python train.py --num_hidden_layers=15 --hidden_size=160 --num_attention_heads=4 --num_key_value_heads=4 --head_dim=32 --intermediate_size=640 --vocab_size=14451 --hidden_act="gelu" --norm="layernorm" --norm_place="pre" --norm_eps=1e-05 --positions="alibi" --qk_norm=false --attn_scale=0.177 --bias="all" --tie_word_embeddings=true --parallel_block=false --init="normal" --init_std_qkv=0.0395 --init_std_o=0.00722 --init_std_up=0.0395 --init_std_down=0.00722 --optimizer="adamw" --learning_rate=0.00185 --lr_mult_o=1.19 --beta1=0.9 --beta2=0.99 --lr_head=0.00732 --max_grad_norm=2.0 --warmup_steps=570 --schedule="wsd" --decay_fraction=1.0 --decay_shape="cos" --final_lr_fraction=0.05 --batch_tokens=16384 --max_seq_len=256 --doc_mask=true --train_tokens=173800000 --max_steps=10608 --dataset="wikipedia_en"
MLP neurons of a small language model. Each row is named by its layer, matrix (down: output weights) and neuron, and shows model dimensions 16-143. Each number is 128 + 32 x the weight over its row's rms, rounded and kept within 0 to 255.
After each neuron's rows, "raises" lists the tokens whose logits its output raises most directly, leaving later layers aside.

L9.down568 [166 124 184  92 130  46  98 117 162 123 151 124 132 173  88  96  82 155 122 104 112 210 188 170 146  79 142 123 153 132 138 156 104 178 144 133  90 110 140 144 173 127 121 115 174 106 157 115 123 195 128 141 110 122 116 105  86 113  79 131 136  71 106 168 174 163 134  85 109 136 101  99 113 121 118 119 201 145 150 153 156 143 170 101 139 181  34 107 100 123 124 105 129 118 150  90 118 144 132 143  87 131  83 144  96 170  85 140 102 124 116 150 146 143  94 119  60 126 124  94 143 140 143 157 186 154 167 112]
raises: "==Plot==", "ers were", "==Cast==", "s were", "==Background=="

L6.down318 [ 91 140 178 127 165 204  84  84 113 116  96 129 142 146 188 117 146 110 111 187 156 174 112 102 156  46  90 213 101  71  97 178 121  73 136 115 153 151 125 142 165 102 164 134 127 150 128  82 125  96 100  82 128 165 150  94 188 110 163 180 151 118 148 113 142  97 167 126 134  97 134 121 122 104 120 131 105 110  89 114 117 112  74 116 102  95 169 108 146 159 107  72  89 129 124 152 162 128 123 142 121  69 144 110 128 101 113  85 173 119 124 176 172  93 110 107 101 162  96  53 140 158  98 124 152 134 142 189]
raises: " songs", " studio album", " album", " album.", "yric"

L9.down314 [157 163 136  67 155 121  82 108 123 139 163 131 115 132 122  94 105 112  88  68  94 192 141  72  94 132 151 120  67 124 133 157 163 149 201 100 137 126 143 193 142 146  59 133 182 165 104 161 137 164 100 111 115 114 120 111 132 135 118 136 126 118 160 119  98 147 118 110  25 129  99 110 150 114 138 128 117 111 115 136 121 111 147 164  76  84 115 129 104 197 105  98  89 167 133 141 120 132 130 126 153 103  58 106 167 157 118 217 130 110 140 120 122  72 141 149 130 180  92 153 121 162 106 101  83 165 229 130]
raises: "==Plot==", ")==", "; |", " career==", "; | "

L2.down517 [135 168 159  93 141 102 122 154 109 114  83 135 152 119 188  77 111  79 120 110 114 147 127 163 131  58 138 111 175 129 119 114 211 134 188 123  76  93 140 142 169 100 101  97  84 106 143  80 122 150 155  93 119 200 180  85 106 124 163 121 121  84 150 135 129 135 206 154 116 141 148 117 123 109 109 115 130  96  74 117 114 125  88 127 180 112 120  91 153 164 158 113  86 134 117 136 103 136  93 114 158  79 151 121  98 134 155  96  61  78 125 129 157 117 165 108 145  93 116 114 118 121 160 129 126 170 185  74]
raises: " episodes |", "ength |", "==Plot==", " Records.", "ry."

L10.down56 [132 151 115 113 164 171 161 133 121 119 155 143 146 101  95 138 133 169  74  96 100 137  91 122  73 169 141 133 139 118 132 114 144 153 169 101 137 121 149 120 134 105 154 160 183 147 109 200 148 119 100 121 133 102 134 128 138 116 124 148 118 178 123  85 123 111  75 120 149 148  93 145 131 205 129 154 131 155  73 117 112  94 145 148  72  81 214 125 141 154 128 122 140  97  89 130  85  82  96 115  11 143 133  65 164 175 145 143 147 111 160 145 130 127 139 114  75 117  40 159 171 130 138 136 130 122 144 173]
raises: ")===", ") ===", "\")", "})", "\"),"

L8.down320 [164  86 143 123 134 141 107 146 131 110 126 168 149 156 143 112 149 136 129  97 133 154  82 151 163 143 146 132 155 158 140 139 147 180  73 127 158 106 128 177 128 163 160 121 129 193 141 128 181 117 106 185  93 186 195 127 121  79 126 140  61 150 138 135 117 129 101 132 129 136 104 145  95 181  71 108  91 159 114 136 102 116 128  80  97 123 175 217 132 109  82 103 109  92 199  96 109  93  55 139  83 154 139  78 126 148 176 168 105 111  81  99 141 156 118 129 171 104 134 169 104 129   0 139 122 170 120 133]
raises: "ength |", "Review scores", "ma mater", " Bachel", "achel"

L2.down608 [170 138 120  69 122 124 146 119  94 121 158 144 158 160  49  99 151 121 161  92  87 185 161 151 175 137 191 121 141 176 128 112 133 157 126 122 132 173  91 149 103 196 119 151 121 145 125  94 115 146 142 173 129 141  91 166 110 125 131 164 129 131 114 146 121 184 134 108 147 150 101 180 111 118  78 106  70 136 158  92 126 103 203 115 161 108 111 118  67 108  60 137 162 146 138  82 111 128  27 151 147 174 138 113 122 141 122 136 132 122  45 129 139 153 122  94 158 108 100  83  31 131  87 169 159 146 110 107]
raises: "==Cast==", "Professional ratings", "ordinates", " career ==", "D | Pts"

L8.down402 [107  84 214 159 148 150 143  95  82 144 118 148 177 101 108 149 132 179 166 129 135  95 112  80 177 159 158 101 121 110  97 155  84 128  97 121  90 166 110 122 110 122 105 148  81 129 171 144  79 157 159 106 110  87 183 150  78 105 171 101 150 124  97 135 162 120 127 135 162 143 157 176 160 111 169 130 167  93 168  89 102 145 139 112 117  77  88  96 168  95 171 143 159 108 112 144 128 160  99  74 179 135  97 153  90 116 147 110  63 138 169 128 138 132  92 112 160 149  79  88 122 102 239 135  96 167 155  89]
raises: "\n", "\n\n", " Location", " US", "; "

L3.down426 [167 113 148 115  98  71  98 121 182 111 118 151 103 116 148  82  58 128 147  82  67 157 113  61 117 138 165 123 112 149 101 144 140 121 164 105 142 155  78 169 149  97 127 142  90  90 135 161 117 100 152 129 170 161 134 132 154  76 173 207 129 152  85  38 119 156 137  82  91 137 125 163 166 146 116 138 144  71 148 119  82 110 148 183 162  55 121  67 126 119 194  99 116 163 159 136  99 147 130 106 206 168  79 146 119 131 113 170 139  92  78 158 126 179 124 146 154 153 145 120 106 123 170 111 106  89 144 141]
raises: ")==", "ics==", " career==", "$$", "ity."

L10.down486 [138 148 154 115 112 119 160 106 128  86 137 208  93 120 113 144  98 136 117  75 115 153  93  75  91  85 120 133 115 137 149 132 118 180 194 147 144 190  62 151  35  96 141 115 124 149  91 146  57  80 125  82 142 128 147 109 133 144 169 139 110 110  76 142 136 173 125  92  83 173  71  94 176 160 129 124 123 112 155 160 152 114 127 178 124 100  55 168 156 149 121  51 121 140 159 131 133 134 155  64 228  83  92 172 125 130  83 146 147 100 190 109 118  98 129 120 179 139 110 142 120 166 142 126 150  96 162 134]
raises: "\n\n", "\n", " He was", " |", " It was"

L10.down519 [122 148 117 105 133  70 128 130 192 112 120 202 135  79 178  59  41 131 150 132  98 148 178 170  98 134 116 149 114 153 147 103  82 104 134 131 226 126 140 132 143 150  77 122 125 142  89 196 111  90 150 129 121 208  76 120 140 119 206 192 110  82 136 148 148 171 162  89 155 109  91 118 124 104 148  97 154 113 156 142 145 141 127 153 118  91  73  97  87 128 156  56 125 169 126  99 101 203 132 118 118 120 144 135  92 130 141  81 144 156 183 153 133 210 144 159  98 107 134 114 127 146 154 154 148 146 133  95]
raises: ")==", ")===", ") ===", " career==", "s==="

L6.down117 [ 95 165 158 119 146 124 157  89 159  65  71 166 194 146 209 103 102 121 127 155 132 148 100 114 117  65  96 146 176 114 136 144 175 122 177 142  92 167  90 126 153 132  91  82  26  43 143 126 122  79 161 150 162 211 163 158 129  90 190 114 128 117 145 136 127  63 121 168 128 148 174 122  93 139 155 169 113  85 119 103 136 116  97  70 121 130 118 131 153 124 103 130  81 129 165 103 132 117 104 128 152 156 137 144 110 158 129 129 130 145 106 134 108 103 170 103 119 130 128 127 161 170 110 100 111 160 200 127]
raises: " the album", " album.", " Album", " album", "ography=="

L9.down322 [149 115 221 156 149 121 148  87 121 104 139 173 172 110 161 140 100 103 153 135 113 123 132 102 195 131 152 129 158 113  73 125 133 102  78 123 113 127 111  87 133 128 116 120  92 100 165 128  56 160 208 101 126 163 185 129 151 144 143 166  99  96 110 112 142 117 141 145 140 168 130 130 181 135 161 120 120 131 128 123  96 164 159 105 131  70  66  68 166 141 182 131 163 114 122 116 141 182 105  74 108  88  75 128 118 112 157  62 116 120 130 123 138 132  82 125 176 115 109 125 103  98 212 167 107 183 153  87]
raises: " statistics==", "\n", "\n\n", " include the", " chronology"

L9.down352 [148 105 171 177 135 138 118 112 177 114  95  87 158 144 107 161 123 160 117 113 102 127 121 108 164 184 105  86 118 105  87 154  88  77  60 120 151 118 120  62 138 190 155 157 102 144 180 162 137 162 108 142 102  79 139  94 142 174 183 111 111 151 120 108 176 186 121 160 181 106 158 103 152 149 157 109  87 127 132 128 135 167 146  92  27  94  87 163 198 139 123 143 142 101  86 129 143 151  97 160  75 105  92 117  67 102 143 171 136  84 125 114 141 115 103 135 115 168  86  93 135 134 213 136  50 135 127 155]
raises: "):", "://", "): ", "\n", "\n\n"

L2.down432 [116 108 140 100 130 121  37  86 183 122 138 135 118 133 147 113 118 156 189 137 112 159 185 162 138 111 119 118 129 132  86 166 141 137 155 130 106 103 138 126 130 143  97 127 212 131 126  81 138 168 176  47  94 111  79 171  99 128 102 178 124  70 139 128 140 140 159  78 107 140 123  66 112  65 161 148 117 118 128 102 163 141  85 152 140 103 106 140  49 177 131 158 140 136  96 118 112 180 123 105 106 139 128 106 111 165  93 193  99  83 143 134 177  85 123 132 142  86 101 172 117 150 148 165 141 152 141  93]
raises: "==Plot==", "==", "ography==", " ==", "ography =="

L2.down255 [214  95 128 141 135  97  69 144 135 116 142 139 145 121 166 117  45 129 167  77  63 132 104 126 114 146  77 134 126 138 129 135 153 131 182  77 152 174  91 183 130  84 182 187 109 125 118 124 110 110 105  88 184 213  99 140 159  72 186 201 103 192 121  80 106 143 116 135  83 115 111 152 155 141 106  91 114 101 120 105 150 129  84 118 130  35 130  89 131 122 155 182 167 146 101 112 140 146 111  92 162 156 117 164 137 116 127 164 109 124 111 170 146 122 144 136 145 109 175 113 169 128 165 169  86  61 139 115]
raises: "| Average", ")==", "$$", "ity.", "\"."

L2.down333 [128 102 138 157 158 137  85 140 201 115 144  96 192  52  79 101 107 143 233 152 143 110 122 125 109  69 190  84 141 141 153 170 130 104 108 146 130  88 107 184 155  99  99 146 139  88 154 109 118 146 158  90 164 140 105 109 151 116 107 168  66 113 133 105 142 189 122  94  93  96 124 133 173 122 172 134 141  97 142  96 139 102  82 143 134 104 104 141  87 218 113 122 160 125 141 151 118  90 105  97 128 113 107 162 103 125 109 145 116  84 132 118 175 129 100 177 121 131 110 141 145 158 140  72 141  88 128 116]
raises: " ==", "==Plot==", "ing==", "==Background==", "=="

L6.down427 [133 122 138 119 120 175  97 102 155 116 122 146  90 140 151 124  91 136 152  94 126  94 138 111 112 172 146 152 144  83  80 156 133 160 168 121 135  97 176  60 141 212 183 116 164 129 139 150 179 140 122  49 132  85 154 187 191  68 106 154 118 154 143 145 120 122 135 132 129 139 136  88  87 144 127  78 109 122 165 156 156 117 129 134 108 124 224 132 148 161  95 136 133 120 111  85 129 126 141 127 113 113 138 104 129 122 155 166 104  83 133 139 102 116 149 132 170 162  75  72 124 140 147 119 111 162  41 168]
raises: ")==", ")===", " years.", "===", "s==="

L4.down551 [122 114 126 150 148  81 102 137 163  72 118 168 123 112 127 100  87 108 166  80 108 106 107 105  92 122 125 126 101 134 151 125 121 160 189  85 149 157 111 186 181 109 122 159  96 110 128 151  84  83 139 114  67 143 123 106 148 108 196 159  72 123 102  91 155 145 152 121 124 115 151 161 172 115 118 105 160  58  82 173 114  83 122 157 134  70 141  31 146 176 136 125 167 137  92 142 130 110 112 115 156 174 110 157 120 103 103 151 138  91 130 132 118 121  97 137 147 136 125  97 101 136 254 123  75  98 177 156]
raises: "\n\n", ")==", " game.", "ics.", "y."

L10.down208 [ 85 103  99 179  72 120 134 106 149 179 156 152 147 140 118 111 131  97 103 142 128 130 130 134 184 115 137 142 214  91 105 132 119 139 156 138 142 136  99 112 132  93 125  96 100 150 121  92  90 179 148 135 145 128 139 140 123 156 126  99 114 111 166  81  97  92 142 140 156 152  99 157 195 141  77 157 147  65 120 124 173 113 134  64 197 137 135 138  85 185 133 121 175 163 132 111 155  89 140  85  80 112 155 105 133  59  99 122 140  97  98  83 116 158 154  94 148 164 107 130 147 216 181 115  78 131 150 168]
raises: " runner-up", " play-off", " playoff", " qualifying", " defeating"

L9.down476 [136  98 109 147 113 131 137  95 127 111 110 128 132 140 124 146 109 122  77  91 120 142 148 114 111 116 155 175 105 115  99 138 162 156 182  54 146 170 119 164 118 134 102 119 144  82 124  98 134 133 129 143 116 137 164 138 103 148 122 117 172  82 152  68 144 134 139 123 106 141 136 148 197  44 111 142 112 136 144 171 122 148 150 126 127  97 113 115  93 171 150 165 100 162 163 144 169 141  99 129  78 148 152  74  95 159  21  78  27 167 173 142 111 175 130 104 117 165 153  97 136 128  61 178  68 154 181  62]
raises: "Professional ratings", "==Cast==", "==Plot==", " chronology", "==Track listing=="

L4.down209 [161 122 113 206 140 121 145 159  90 138  96  87 115 188 140 102 133 115 190 121  97 122 183 113 137 131 109  97 106 130 121  78 179 109 110 133 161 165  92 131  90 145 178 135 151 113 129 133 111  95 171 169 106 199 111 166 128 104 102  95 129  57 110 106  72 138  73  81 139  88 147 120 145 112  92  62 153 102 146 188 181 141 102 163 120 182 176 194 186 101 144 134 152 195 141 174 117 112 165 144  88 128  83 141 170 121 178 148 128 123  33 143 159 125 131 114 112 111 112 154 154  81  80 125  82  89 118 153]
raises: "ordin", "ș", "ğ", "cles", "ț"

L2.down77 [144 181 116 131 144 106  71 178  57 185 173 168 150 121 144 133 125 125 120 105 115 136 128 101  91 169 120 122 130 118 183 116 117 159 125 155  67 119 184 165 153  87 178 168  99  68 113  77 100 178 117 111 174 122 146 102  87 127 112 133 101 142 138 143 122 101 129 196  76 139 172 102 149 176 108 119 118 128 145 143 140 127 117  84 136 177 140 129 115 151 109 155 163 182 103 152 155  96  84 149  77 114 139  69 154 137 163 133 140  99 132 159  62  91 157 184 116 160 130 143 160 134 130 161 143 122 174  87]
raises: "Review scores", "://", "- Website: www.", "acional", "oscow"

L10.down307 [117 132 125 118  86 141 124 144 143 143 145 124 143 126 155 134  98 137 119 105 138 124 118 153 106 140 147 128 157  85 122  97 132 155 126 186 165  95 154  57 126 116 169 136 117 142 127 160 136 125  99  74  83 161 160 130  99 100 177 153 124 111 147 119 104 159 129 140 177 108 136 121  64 198 134 124 230 196 139  95  94  57 150 149 124 102 218 126 109 178  82 146  82 181 110 190 168  53 132 155  76 118 149 117 146 149 159 130 105  97 142 147 101 129 142  85 142 104  65 141  97 162 128 133 138 106 102 160]
raises: "Review scores", ")===", "\"),", ")==", "s==="

L3.down321 [ 66 152 173 172 154  96 114 116 140 182 223 115 150 130  82 140 114 121 134 119 118 102 149 172 104 171  66 109 176  60 173 151  77 100  59 116 132 139 125 131 132 136 165 128 140 112 135  93 101 114 198 136 159 190 104 108 101 112 163 176  62  78 176 114 165 118 170 155  91 171 149 139 150 149 152 109 136 129 109 126 154 152  60 102 158 151 148 165 147 139 103 153 113 165 151 126 153 123 115 127 132 121 145 162 165 117 123 111 104 124 143  82  98 168  65 116 143  97 151 177 135  54 116 150 164  75 155  93]
raises: "acional", "://", "- Website: www.", "ebsite", "onent"

L8.down620 [102 108 141  93 213  96 142 148 177  93 148 164 150 158 132  87  75 147 109 157  98 126 170 127 178 124 145 105 147 105 171  95 195  92 129 131 122 117 133 159 144 135  88 142 143  83 146 156 153  96 113 165 161 118 149 162 140  79 107 167 144 114 131 115 142 134 128 162 167 156 127 163 122  97 128 160 104  93 111 134 110 127 169  77 147 104  63  90 124 197  96  62 143 159 163  79 141 136 128  79 105 104 112 160 118 155 105  91 105  93 129   5 128 170 125 116 143 143 156  84 121 101 128 215  93 114 157 160]
raises: "==Cast==", "==Plot==", "The film", "==Track listing==", " | Pld | W"

L8.down595 [159 163 148 142 137 113  83  80 118 117 117 107 162 134  84  87  93 101 162 147 126 113 150  61  92 131 135 186  73 130  83 144 177  42  87 111 115 100  95 120 198 123 102 155 148 107  94 114  98 109 103  85  86 176 133 143 124  90 195 113  83 121 167 138 145 211 137 146 130 144 124 125 180 165 110 164 150 143 154  97 172 167 130 119 130  76 133 147 112 123 129 155  53 121 146 137 170  99  86 187 113 107 109 156 112 129 152 152 155 119 132 125 148 121  80 107 164 147 126 128 102 125 122 145 132 111  99 116]
raises: "s===", "s==", ")==", "==Biography==", "s ==="

L8.down370 [144 178 134 165 155 159  88 148 114 124 113  95 152 121 136  79 109  98 123 168 112 155 143 133 117  94 118 129  79 124 138 183 167 121  78  68 152 109 119 158 120 143 152  78  55 174 105  85 154 144 163 107  90  95 166 112 167  91 190 123 129  87 186 143 108 162 117 115 120 150 161 194  95 101 130 136 125 119 101 247 115  83 128 142 146 140 143 149 118 183 140  69 114 147 173 112 140 135 138  97 102 130 153 116  78 103  86 153 186  78 162 135 151  93 185 144 117 112 129  96  83 123 123 136 163 132 147 156]
raises: "hood", "ures", "==Plot==", "ure.", "ry."

L9.down495 [ 70  61 143 114 107 131 115 150 127 112 121  75 157 121 106 114 155 122 163  68 155 144 150 106 136  96 166 131 139 117 149 144  88  94  89 171 126 108 117 113 182 152 148 134 216  82  94 177 138 179 140 111  94 104 141  89 148  98 107 122  98 118 184 113 156 140 121 102 166 128 122  90 116 105  95 100 189 139 185 150 134  61  82 102  88 133 149 142 167 102 170  94 100 164 116 141 182  99 166 162  92  85 112  94  96 136 161 147 130  82 153 137  77  80 157 130 119 138 111 141 158 148 138 222  99 182  70 123]
raises: "ography==", "s==", ")==", "ing==", "es were"

L8.down67 [113 168 153 112 146  67 149 113 126 110  94 200 147 139 183 136 123  84 126 111  87 162 153 101 151  91 121 138 125 111 159 185 151 155 144 112 124 121 110 185 216 108 158 153  74 160 128 133 100 111  82 127  99 165 113 156 135 167 125 113 171  81 136 124 143 146 173 190 128 126 196 104 111 119 127 118 133  91 113 135 132  64 142 115 141 109  97 134 155 121  83 108  94 101 147  83 114 103  82 148  75 155 153 146 106  95 137 137 118 129 185 169 148 115 157 146 107 109 167 120  74 204 173  72 141 201 156 133]
raises: "Professional ratings", "Review scores", " album.", "| No.", " The song"

L2.down46 [133 172 148 198 151 105 127 145 146 166 120 140 166  98 190  98 100  75 127 112  74 151 164 127 102  55 110  94 116 106 137 173 192 125 145 148 144 115 136 117 190 101 169 132 160 121 129  58 103 133 155  74 161 172 137 122 206  71 114 192 129  98 180  99 145 122  78 105 127  88 103  90 151 134 168 156 157  65 104 142 132 159 113 106 118 108 111  98 104 156 183 106  98 121 145 140  74  76 123 103 131  40 114 131  69 106 125  93 114 100 187 132 174  89  98 141 118 110 133 125 117 123 183 128 116  99 183  88]
raises: "==Plot==", " ==", "==", "==Track listing==", "ations=="

L3.down241 [134 136  91 156 123  94 116 195 127 164  48 131 147 113 115 177 153 123 117 129 125  99 145 158 161 162 168 111 115 128 156 150 123 161 119 132  67  73 129 129 179 154 139 118  69 106 179 102 107 179 124 149 110 137 177 147 161 151 159 144  79 154 109 124  64  69 155 136 139 149 125 112 124 164  47 186 141  90 167 117 112 111 134 112 160  86 118  78  91 116  66 131 100  94 125 121 217  71  91 129 112 108 110 101 125 168 144 158 137 119 120 116 166 143 165 106 122 118 105  43 109 107 156 163 157 177 125 148]
raises: "==Cast==", "==Reception==", "==Track listing==", "Review scores", "Professional ratings"

L6.down147 [ 95  77 125 124 121 114  49 178 145  73 167 184 125 116 130 125 101 140 115  76  92  94 136 148 107  77 134 116 136  89  75 175 127 126 114  93  95 159  86 108 167 110 129 172 111 126 138 140 112 167 162  54 134 164 115 139 166 122 108 129 118 134  77 121  96 145 122 162 143 152 117 103 161  95 125 151 159  76 133  74 177 117 191 101  68  83  84  78 115 163 180 129 175 101 101 156 121 133 125 134 112 152 120 145 117 135 117 143 162 113 174 155  97 132  95 103 120 104 106  93 107 163 170 209 121 148 141 144]
raises: ")==", " them.", "s==", "s===", "==Career=="

L6.down531 [160 157  71 155 156  92  96 137 164  95 140 154 177 130 111 168 130 127 109  90 128 148 123  66 100 108 129  66 152  79 141 188 126 128  87  96 128 122 150 139 127 209 148 178 142 131  87 142 180 188  94 148 144 120 127 111  97  90 184 123 114 106 138 121 116 129  93 156  62 159 120 151 127  74  73 104  89 161 150 169 107 155  83 162  85 155 199 105 112 114 148 137 173  94 128 149  91 204 134 142  73 123 215 113 111  98 109 155 115 156 106 140 130 101 160 143 101 107 102 115 158 106  97 147  89  69 177 113]
raises: "://", "aged ", "- Website: www.", "- • Total: ", "- Succeeded by:"

L8.down435 [142 113 112  99  97 151 129 174 152 105 100 137 130 153 107 125 123 137 138 147 144  73 141 161  93 136 175 165 148 120 118 174  90 115 123 119 154 174 159 159  84 115  95  64 137 128  84 189 111 109 100 135 183 148  76 117 125 151 115 145 120  90  97 102 159 134  80 106 118 208 152  87 109 132 154 166 124 167 184  80 165 172  89 102 134 154 119 144 115 106  96 137 115 113 169 135 155 147  87 153 111 117  96 122 140 128 186 169 144 154 157  90 105  68 172 152 112 139 130 181  86 165 150 113 128 150  78  96]
raises: "ar", "ol", "est", "er", "ul"

L8.down109 [124 199 144 184 180 106 134  54 168 139 138  82 105 157 180  90 152  68 158  73 123 128 168  76 125 180 169 129 103 184 117 159 152 102 130 122 136 117  97  59  99 208 128 138 116 138  94 148 146 116  83 114 151 117 107 103 151  95 170 117 132  93 113 153 126 161  80 154 127 131 104 149  95 100 148  89 119 199 116 168 149 197 122 129  99 118 116 146 138 147 114 128 142 101 124  93 158 145  89 138  65 166 133 151 119 142  98 186 135  91 109 113 107 118  82 110 147 153 148 124 105 118 100 178  62 137 115  48]
raises: "://", "ics==", " career==", " From ", "==Plot=="

L6.down594 [119 115 111  67  99 166 156 160 149 122 122 168 104 131 171 110 139 161  78  99  91 134 109 122 127 181 117 174 140  86 120 105 120 130 125 163 141 165 128  79 127 154 117 152 164 118 153 135 141  98  87 122 143 114 111 183  94 105 171  97 172 158  96 124 121  99 113 195 187 110 137 117  72 213 112 130 121 131 172 124 117  76 183 160 100  84 197 158 168 130 151 141  67 131  72 118 102  66 156 118  45 154 201 106 120 135 160 158 128  90 168 190  81 124 133  87 134 100  89 152 115 115 138 196  98 136 113 138]
raises: "\")", "})", "\"),", ") |", ")==="

L3.down189 [147  83 154 131  70 133 104 144 185 146 139 170 128 102 148 122  96  88 136 104 138  91 135 143 119 104 179 158 167 122 152 146 124 122 107  65 145 153  93 173 234 124 169 160 132  50 120 158  70 171  90 115 132 140 146 119 122 137  79 153 160  93 124  51 119 142 134 151 138 100 119 127 134 154 118 136 129 140 133 127 168  95 118  88 127  97 168  90  61 130 105 161 170 150 102 105 132 113  92 119 159 125 148  96 157  96 105 157 110  94 116 169  76 144 120 115 116 180 100 116 127 176 206  92  83 102 107 157]
raises: "Professional ratings", "==Plot==", ") ===", ")===", "Review scores"

L2.down621 [134 152 139  96 140 145 134 185 157  85 136 125 126 118 124 147  66 144 124  99  89 166 108 100 112 122 132 162 153 112 139 132 194 144 202 104 159 118 102 162 140 155 170 142 164 131 119 121  99  96  34 146 151 149 121 169 149 121 130 123 167 147  94 145  87 163 124 145 139 114 166 108  92 143  84  84 110 106 133 130 130 124  95 134 127 102 121   9  93 120 112 141  83 154 123  78  87  68 171 157 101 139 131 140  50 120 109 150 130 117 170 142 110 120 150 160 138 122 115  92 184 144 253 148 169 143 168 113]
raises: "\"", "\")", ",\"", "\"),", "==="

L4.down593 [138 171 119 110 121 170  78  68 164 145  94 131 204 131 191 139  79 135 146 140 159 176 159 162 105 103  85 169 110 124 157 178 103 127 183 149 120 124 159 160 180 181 195  91 124 134 147 102 108 161 158 127 103 191 122 140 122  97 105 120 124 133 130  97 191  87 135 160  95  70 162 119 104 125 145 115  42 155 111 104 147 110 104 113  94 120 188 178 123 128 110 158  98 161  99 137 151  35 129 156 117 121 157 112 167  88 178  89 139 111 174 144 164  86 115 145 119 109 130 103 167 118 145 119 169  91 126 168]
raises: "Review scores", " University Press", "uthors", " | Nominated", "owship"

L10.down542 [ 80 147  81 131  80 123 187 142 158 106 167 104  95 157 144 121 139 111 147 122 141 104 168 169 114 148 149 152 173 109  70  99 101 169 127 162  95 131 116 198 180 106 140  67  90  85 122 143 162 159 121  71 111 129 123 118  92 128 185 133 106 129  73 118 109 128 109 138 111 129 101 146 124  73 101 117 195 168 127  95 125 140 109 128 179  83 133 161 149 189 128 112 108 145 148 115 113 120 163 187 172 194 122 110 154 118  80 119 116  69 135 137 189 110 151 162 100  65 142 140 110  79 138 104 145 174 119 165]
raises: "als.", "ology.", "ity.", "ities.", "al."

L2.down533 [141 157 140 189 148 193 109  63 101 147 124 123 114 164 120 103 168  98 119 106 121 200 143  95 166 123 115 166  96 110 116 125 115 133 174  80 102 158 142 105 183 134 152 151 152 147 127 112 132 105  60 106 104 160 172  99 101 115 164 146 142  82 123 153 159 146  94 110  99 180 121  94 122 113 152 157  63 138 121 115 110 128 128 129  91 140 135 186 137  94 100  96  76 222 123 126 137 135 114 163  98  88  81 129 137 220 152 111 110  89 153 156 126 135 118 161 137 182  79 103 179 135 122 171 121 156 138  98]
raises: "Review scores", " University Press", "| Title", " chronology", "- In office "

L6.down72 [134 132 176 105 135 129 120 130  48 140 146 122  86 103  86 124 127 152 137  98 110 152  99  94 140 127 153 140  46  77 152 127  94 130 210  97 144 113 119 155 152 123 134 157 174 213  84 128 105  99 142 114  84 134 139 167 132  75 128 161 134  77 132 119 113 139  92 141  92 106 154 147 136  89 147 112 146  59 165 135 114 130 102 124  62 110 130 154 103 199  99 147 111 150 135 145 121 114 143 109  79  73 110 129 194 126 153 167 128  65 137 119  59 124 148 126 142 175  61 205 113  92 121 119 152 149 169 143]
raises: "| November ", "|---|---|---|---|---|---|---|", "|---|---|---|---|---|---|---|---|", "|---|---|---|---|---|---|", "|---|---|---|---"

L8.down385 [172  90 148  94 147 176 112 127 131 149 115 139 118 159 121 139 135 124  79  55 164 116  96 141  69 119 142  82 175 125 176 133 153 140 128 125 154 148  73 150 135 153 162 153 137 122 145 161 181 114  90  72 108 114 139 141  97  82 162 150 125 153  94 171 144 158 116 108 105 170 114  88  67 167 114  98 155 141 112 157 144 153 130 139 158 103 107 189 177 139 110 153 126 131 122  41 136  77  89 152 114 146 118 138 114 180 115 137 110 104 166 125  66 121 143  93  99 129 161 103 177  95  45  96  82 110 142 204]
raises: "- • Total: ", ")==", "andidate | Votes |", ")===", "minist"

L10.down608 [175  69 155 152 109 136  94  98 173 137  71 127 153 135 112 165 157 128 148  71 120  86 199 135 132 189 114  96 114 106  55 128  52 112 115 110 153 127  85 109 191 164 143 187 110 135 187 156  89 190 114 123 106  83 171 152 102 141 162 114 124 137 115 120 180 162  96 145 122 105 157 108  97  92 179 116  78  97 111 133 107 123 141 166  38  91 139 141 165 101 127 140 173 134  94 131 126 149 105 172 135 123 106 108 102 116 139 172 106 127 117 175 146 133  88 107 152 130  99  37 145 143 222 153  78 137 122 140]
raises: ")==", ")===", "):", "): ", "\n\n"

L6.down184 [ 85 145 163 110  68 144  69 129 129 103 151 143 188 156 140 143 203 136 118  62 103 145 104 124 112 155 157  71 129 134 142 174 117  82 102  89 127 117 121 110 116 103 147 113 130 111 142 173 105 125 129 123 142 114 119 135 162  88 136 171 118 136 135  82 142 137 192 190  74 143 138 158 161 180 174 155 181 120 149  76  76 142 123 140 112 137 120  75 111 170 109 121 109 127 157 129 130  80 162  63 137 149 117 145  80 133  81 173 111 104 101 134 149  83 130 100 187 167 115 152 122  75 200 179  88 116 130 104]
raises: ")==", "==", "=", "ing==", "==="

L3.down1 [136 135  92 128 145  54 109 132 206  93 129 173 147 126 172  62  92 134 190 132  81 146  75  98 105 164  78  96 113  90 169 104 187 119 141 116 145 123 186 131 157 136 129 169 176 110 124 154  89  85 126 127 125 187 117 142 118 112 118 149 131 147 166  96  66 128 192 124  88 158 101 118 157  95 148 116 140 105  76  94  94 144 111 104 119 106 128  43 137 125 140 143 103 158 115 124  91 106  98 125 151 152  95  91  98 129 132 142 128 126 106 185 119 150 146 123 166 195 126 149 168 142 186 131  97 127 132 102]
raises: ").", ") ===", "===", ")==", "\"."